{"rope_fraction": 0.25, "init_std_qkv": 0.0155, "optimizer": "muon_variant", "decay_shape": "linear", "batch_tokens": 65536}
MLP neurons of a small language model. Each row is named by its layer, matrix (down: output weights) and neuron, and shows model dimensions 160-351. Each number is 500 + 25 x the weight over its row's rms, rounded and kept within 0 to 999. Numbers have three digits each.
Before each neuron's rows, "fires before" lists the tokens most often just after its 100 highest values on Wikipedia text that the model never trained on.

fires before: " |", " –", " Lin", " Rochdale"
L7.down861:482492534478472438513471461512474459504539518531539502502491468531526511542526490512552499502502484472487510557471515515493504481511496471511539473509490511548499534535513531531525501479514561461485473498482511496485449525496493520520527512487473479501488491468467508523518474513540478456492486511423531483476506521534461516456478530519441484516528522485502491481466517524464498499503518475513524531493475443466433465482497446557505521497501486509479478457486490454522488489492524520524513505522494493457491474463493497482470493505497519498490509560506500502501525484513483517

fires before: " |", " (", " of", ")"
L5.down942:494490549473479484571488491511458468475519478486503510485495510540493442461476532538512474552487485492493481483510469509522488514492532542484500509482520511553500510439545503503456513473507503519526520490490442529521532539482525505543513495500502515509565523478498484498465498487438486466493489532503511534497511524500517472512515489509500566532538516489526544475513474492515479527523555540546488492477477472424485498523514510493489504526498504548495487533556506468522494482480482533485471514473516494519487506508494451512534494471500489471481486470489511513512509483494490540

fires before: "|", " of"
L15.down61:520495496520481480544483521486500509498499512528531505539506508451507490500480499482523506493517497524488441487560500509499465497469506550432520520507507491465502486514454551509499469501479518459509499494548494476523534498502457514478531516478499543494514460463529517510515489521500490497510491475470477496482492455536513496480518506501499492494525517484464515529508524496502465532538498436495520468469510533505502501505541504485532515514447506499501490519515497529524475503476482452468509463511488504488506489527518442491476474484487493501495515494479521526481543523516475495

fires before: "\n", "---|---|---|---|"
L7.down846:484491502487474483485480516549509558549528521465497491508514482494481431504503508504488458477491494516472464475506513490533547514491506513490542475497534498501466486532495537515481529478481508550498470502539482529471480501464524442474516529522533473560503492506484489483501526493507462541478461461460493513483507522530471515496470481515482513528500544510515516480512494487547512524489498508509461482547522462553518493479551462502550515507481530489483466466496495500434494509458494503485486501465516514494505521511475442491500505506491514505496511556495520503528493491454494520

fires before: " |", ":", " –", ".", " votes", " in"
L7.down1427:453500544492521469474516505499509512514517471524516503611515466518502494502497480484472536484516499482492517518549497488505489496534489491471480486480479547502517509510506528453499493469550504492508529488487540542483497510523529517459507456449480537492505495506461558475454483505508485490490509502477511506498545511499516486478480462457486493494491499468483501488553492515498497476541487504496468498503479525435495513487492477495522443496468473494486488482514506493473535563496505511502524467499504514508488555519470488508486502465465527478444475437464487493462526493488529559

fires before: "\n"
L5.down1739:501531542537512489524549505524529515531473481462491517507487486481476531570465530494474492489507503514478482459501473501511456550487454499502499479486510524512485484535518522518536478477453502518496462510513507489529499497511528528483478521528472509533485505495540518533549509473492504544479481493524508496521531492483465469512476459470527488481447482552524505453485505537489512470504480521485517508481477482484534504566492520470539494537507518509492493503499475463489530516516487514530524482465535457521469499511518469460535454552479510502440496505518511478462459466483526526

fires before: " the", " his"
L5.down1291:510505496562472477495523520514526499469473466531488563517562522512502469501528528457528479514474486520500514513497490463472562506475524506507484482505517469530504512525502508499470499518482468506469433529427530467486537459481544506489511525515476498489508511491445536488485484472499500478498496521524454512487506520485534461521531489517522520498517521485486498529513528521519483509543499477471532481503433472497450473483513478512528522546513470535511542479488504505500508522531549479496521529502506498477497518480494490469494500519459495545480481528536517483521534534520537509

fires before: "\n", " to", ":"
L5.down534:478548500494504551490506531483519503503507482550507537512495513477496549434505461467529508506492472506459546524489436508444498497495436483496475495504466473496431507511495500535488474487497522462548519483488484459444533519481483487507537520503470502477471475536482513499471500519493512528496495486505525550461509516545512499501538469515470505488520502508466506497497480508516548443475466477508491455525526482501482491514516480480476484455530493466515525557496513481500489488495492543526528505470506509455485507488505512515514518516492482495477476471524505511475495537503507523

fires before: "\n", " |", "×"
L7.down1246:473555500518464545493526507485540489476520535497476490517509547505521462511478523533516509494488527505511462474473514476503500491539516488534531526516497504528545482518507500505432467491528510537540497497521490509487475470500501498471502527509502499515511509478503482486461493488465519483502578465513499556498520481486524490495507508510509524502497509518494509461517515523502549487536464494517514508464456492515510521500476572501470485510517489544509484461530494510490470457475515505524520497513468553438438507534508480488467507471521486515519528452510477514511486545494491518

fires before: "s", " 200", " U", " team"
L5.down1414:534493504461528466546494479508456540549536501545541523484524487454491496501470478515457517555487512510472503488510475480526503510483476507456520492512521547495513493541468514488518503518501528508503471498474475456475502494526476489521505484493501453491522507507467495451556473485451503499506477486533507505558508572464523492478487520473458470511457488498558469520472498484536476533518554503521511520459470505504489533492477463530518504483481542476554461498509476486504503485474504464515488513502535524512518477547481505502514521518503504499545475528501534470449489510481515517

fires before: " |"
L5.down985:469501508522529500475534505542527520518502501512479463520540526486477531507480493476517473456504522521474464512502539530474511504500488530511524505465521495490464525480523504505503479456512461501506473511516524477505474512502523517540496487477508523513435506522469531514514460527519483480478471524538556506468465518499511465523515526495483534482482493491521484487478487530500463525458514537482506519488510504468503520500501485485429532479518516473497487512517471508522499504491469521465505527465483515521475513506512497518468504488446487507501505483506484519498469553512475522

fires before: "-", " the", ":"
L15.down394:504508523512481473514554475546508469449474496462510500517474505501456498540543515497471473500470519494503499475493506484513506526480529474496509457478454521505544515486487476466517518537477499471544513473508470511484453487482493487486499530520433489482534492514492508472520533490497476492488500573456494468504522528484476554516479511505504498515522525521483522494484492550508473504498484474492545502522464515552540486462515464532507536494502555529521442532513489516509433514472495487526494533521498491506489482453548541470472498424512545487489473496486492495491492493490535474

fires before: "\n", " "
L5.down296:507496504540499492487519523494533517530498473495531507543506442514497506509508499503508515499509496488487546491533558498511526572483520491494487519555532517544489498491497513550528492481471506540439483505520504454451477488473497505472495495489490464515485477488499523501519483459522494519482501480552468489552462473501497483493478529503480509490483478529488458498486536497451537533529501493476459533465483536462507523513523518468517510486503524505497469517489476483513457497477499511525523527501512456486477472498568483489503476547530530533452489520493457528515483535476489439

fires before: " of", " for", " in", " on", ".", " as"
L15.down493:516516475545509493495435456510512524509458529546504491453496517527502507494518470522527489503494520500526527499500507569497555510524527518497528467497503522479471468526520505515478482509478523497502476501526482519499504479497458529454481505483543469473526484502460467451481493547481483499445527502503520508504502536466532545488518495519501518514529504537491513461522504490518533520470504550493464542529506491487529520485463477510468492476483523476510490484511478512455561533532495462511511516471535492508476520482536495509522511514489543484490519495517511525484511516474505550

fires before: " |", "s"
L5.down836:439498525494479529479503468452495521511511490487522516519500537491519502495460493507546480495510487511515494517530499509497505515531514482482488510449475463502503516511491470483498474514549526484524486512499502517514555552502506488505495516514506494538481496516461512477511494518475501493539471539503542480534522517513482518502501488513479470464501505498487504471505532497492483532499500492481525504501461539506491471544500495506491526499519507509492532522519516535511538506541519485538472549497522543497475472509495480510465503499504488542488514508515475524515488463476514487

fires before: "|", " |", " ", ";", "|---|"
L7.down1756:513549515469545511497493453484497506461469512487495492460533460460518494510508498498465497522484535488494514487495492492514504497520493496504542516480474511458495504496477512485485470486450470447529507506543519505485477477488494491515511525508524512532531512499468519442504531496495565489490536479517502462520505537526507514512545508488511501471509506512511504539498454510493480528543501484511485532477515490484462482479505503497548491501470479503512507507488520513515473550497531482456556477496506499487502522518525504512479522506529532525514507503490503507511520486436478473

fires before: "\n", " 4", " 5", " 6", " 3"
L7.down493:509485504537496483469542476494505553531486485518515536441533522554560495499482518469499526512537465490437482529505499469522523518485493459496484533523550535498536484471490482525503516552501444481481540495489490567472523533487527491475505485550518472505515494468518478489481467438527503493500568476507530505526553527537515541517523522522469526462494526508508458495469501470499483471478532546490507527515500511539453470520475461450508502534501505532510510518493501493474499503553480494529523491506519515484468516511506469503462516483432532512485501513481497478475486488501486501

fires before: " of", " in"
L5.down334:465526519491520492539492539505534544502512529540514516510491470468520505519508500539512506514492441512505523535466515492514545491486547530461480518482495511500522496523520521474499509514524522498529487513480494478482487512475528473512491517470479501574547499459515506470498491496450489475488551508522524506534514523512519506493477475492533491502519483530499518509490515466523487480513492471482493445493488478515477526512490471537546519484491552526514521468469502507489537501525493499510502471469515498510493465539481507461455502466481503526482528520538505525500502486541489477

fires before: "\n"
L7.down679:525484472490493486509484461480479481508516519454504528540499481473511534498518512519456475514539505493520537476494464518457493485471536503495494490482495535480546500528485500521505489501491511522526495511513455463482484431511509469447464511479524460503561497518507518511499481504512510526486504508481499464502505478505521495507503476501510502490506526555488527458497478503537497495544487499519497507471469518552499471499505518532523513493505490531487501514503510526514553512534509526462526481463498514459526437554514480514472529487489491480556538551518482487492519526515472494

fires before: "\n", " .0", " ", " Report"
L7.down346:501527532520480533516477528489443539490471521518516456486532478466489431487518521504549491499486509532525478482463491505525476503476435488483542477509499526511522559486493484474468492497518460506472509514488536498509518480511502475455506527504517517527471517509532479501490479469496499523459494512497506558531455506524484473481493485464486497505526533497522518507508471507548508534498473520517495476468467495503498543475531522490524539488557483496508543491468504513498496498505463519561514507523517463484503512468511483506474516478496526485522529476522514536512494511464508517

fires before: "\n"
L7.down397:526521531523494491511503538529501487503461496435519546497506504520482475479475508493480515485514437499494504501534475450469529510485499498509478505502476521498509493464511477476460487504507510533449484541492509523497484479450478509525509487511511460514493421496485487497493497487508536501502514521494471514534497472502522509535492503454483521526523513508496522498461482487523510513484473493497468551516478493516542493501498541483502511489542493519474533545498450508494510555485534494470512464491496509487532487521520469473493516514497473504491498525513517541511478474499547495

fires before: "\n", "-", " the"
L5.down456:518488469512511495468513478481506504491519470487502515495492527511482494491509522554570492499486545541474503496487502476483524515521488507478477489526498492481497499551539493474504510523467474546495495462509516478487485516537481500464516485518486491457460501505492534481508496468470500458505502530491496518512487503481510529484488510502513465522542518506478506450497496490536493491499497516477462463519477535504476508512520445497476527491525449531499489491495466440505535514515528484531544521522504513476463537521479526451525480467457510493517485465450514484510479534510565497

fires before: " |", "."
L5.down319:445518488499507502509489494478517537497505516495471528496516505493528473486488502483505516530514552499509510504503443457527525500512543531512521536506489492487523531532540542530550543498521549500495501516536519520520487511507516516450460511477486511506516502510506482529545528482485480499519514491486517525527543511492492528485523458497506483497509497499483476501521496477515504482502488534485455556462550507487496501514550474483474495479496480490501539498498532483458475498475518489546497459487503504475478443464483495515486490494481504516510530472536486477525481523523517489

fires before: " |", " –"
L7.down85:472521517511464476491538493496471480552534536481523514501518504499502502499452457474507485499485479525497486498467472509524551517499455547518431504505488429471515488539488516504492517476500502512532516478516486536495517533474502433549508476453526507476519491464544506519480492481505503510494466530492522502475504509466500510524484482533517493487506499490528521525513510518474494524485487509470501453498484475491542491543458489519516502478454525499470547501477529519507498504491531493490522469551498508471504445469465485482465536520484491535485517469494486502518544494440532503

fires before: " |", ":", "."
L7.down235:472514500481486504489499520498510531451552549492465491553446486514513500491512484537503483480532536512489513487483561454478504521504501503470493512525512495492536501505447450468491460449472495527466468471460500509486456523485498504481501517507523505483482545499452484505483496521506522486513462465505508525498487542516481522542490523439515449478518519493478466514495515494501511433494501533508507499551515503488499445505518532511502508559528480512508491505483486515482494499503513520472463456505484486500516452543523535538500503482502547498537510430515539499466519518478472519

fires before: " |", " •", " 1"
L15.down664:483520550478490510512499524513506532534543538475500493591530530493489514534521542490516483507493526464514467499494506472478500517500484498507501503501488526500497569491510565517492518506475465530470501502523508552512526489502472454503510517504458521506516542541506511517521529498500533503485443507507507507483468501500500495501514507497534493486548522479520497487480480507546452515535467499506499515523518495497462534491515522487487521493529482494455460517522478461520496446491481527500484478461569478497513502510495491525513507524520491518515517502480489467462468532519500488

fires before: " |", ")", "White"
L7.down784:489519542461500520522479493516522500539454464518474493468518512502484501489445486509519511493510497507482453497490495506530510495482482502499503538514501541480497527499513535475492460446515523494519515478471428546468460509521535498438483525491491479557495478500497499512519474491489507481508535491542468495522521530522516511448463530517453487476493492515505461486466496529532480500512534466465469490514464484530475542483514526549485493482497481497461507515485494469572524480537465513480446501544498486546465479501524524475512474484513516544458527487530479497481481505538481525

fires before: "\n"
L5.down1646:493513519460535514509522511480540515497494450501462506485492472480472512530496503482494482474500533464491507465540484525502506507515482506501512532500485470514483515520525512530508490468525448510567528500494509438539433476491479521465489480506471500436477483483486529502512490482512494505485550510501496520478510506489514499479528479504486479497493489517468480510505472427506525477479530507477428520481488509483488503454503517456435519489489513481540488494484486440508501486518448519495521519524515498491527470439481548527507522491479516518480506485479481481480491536478481519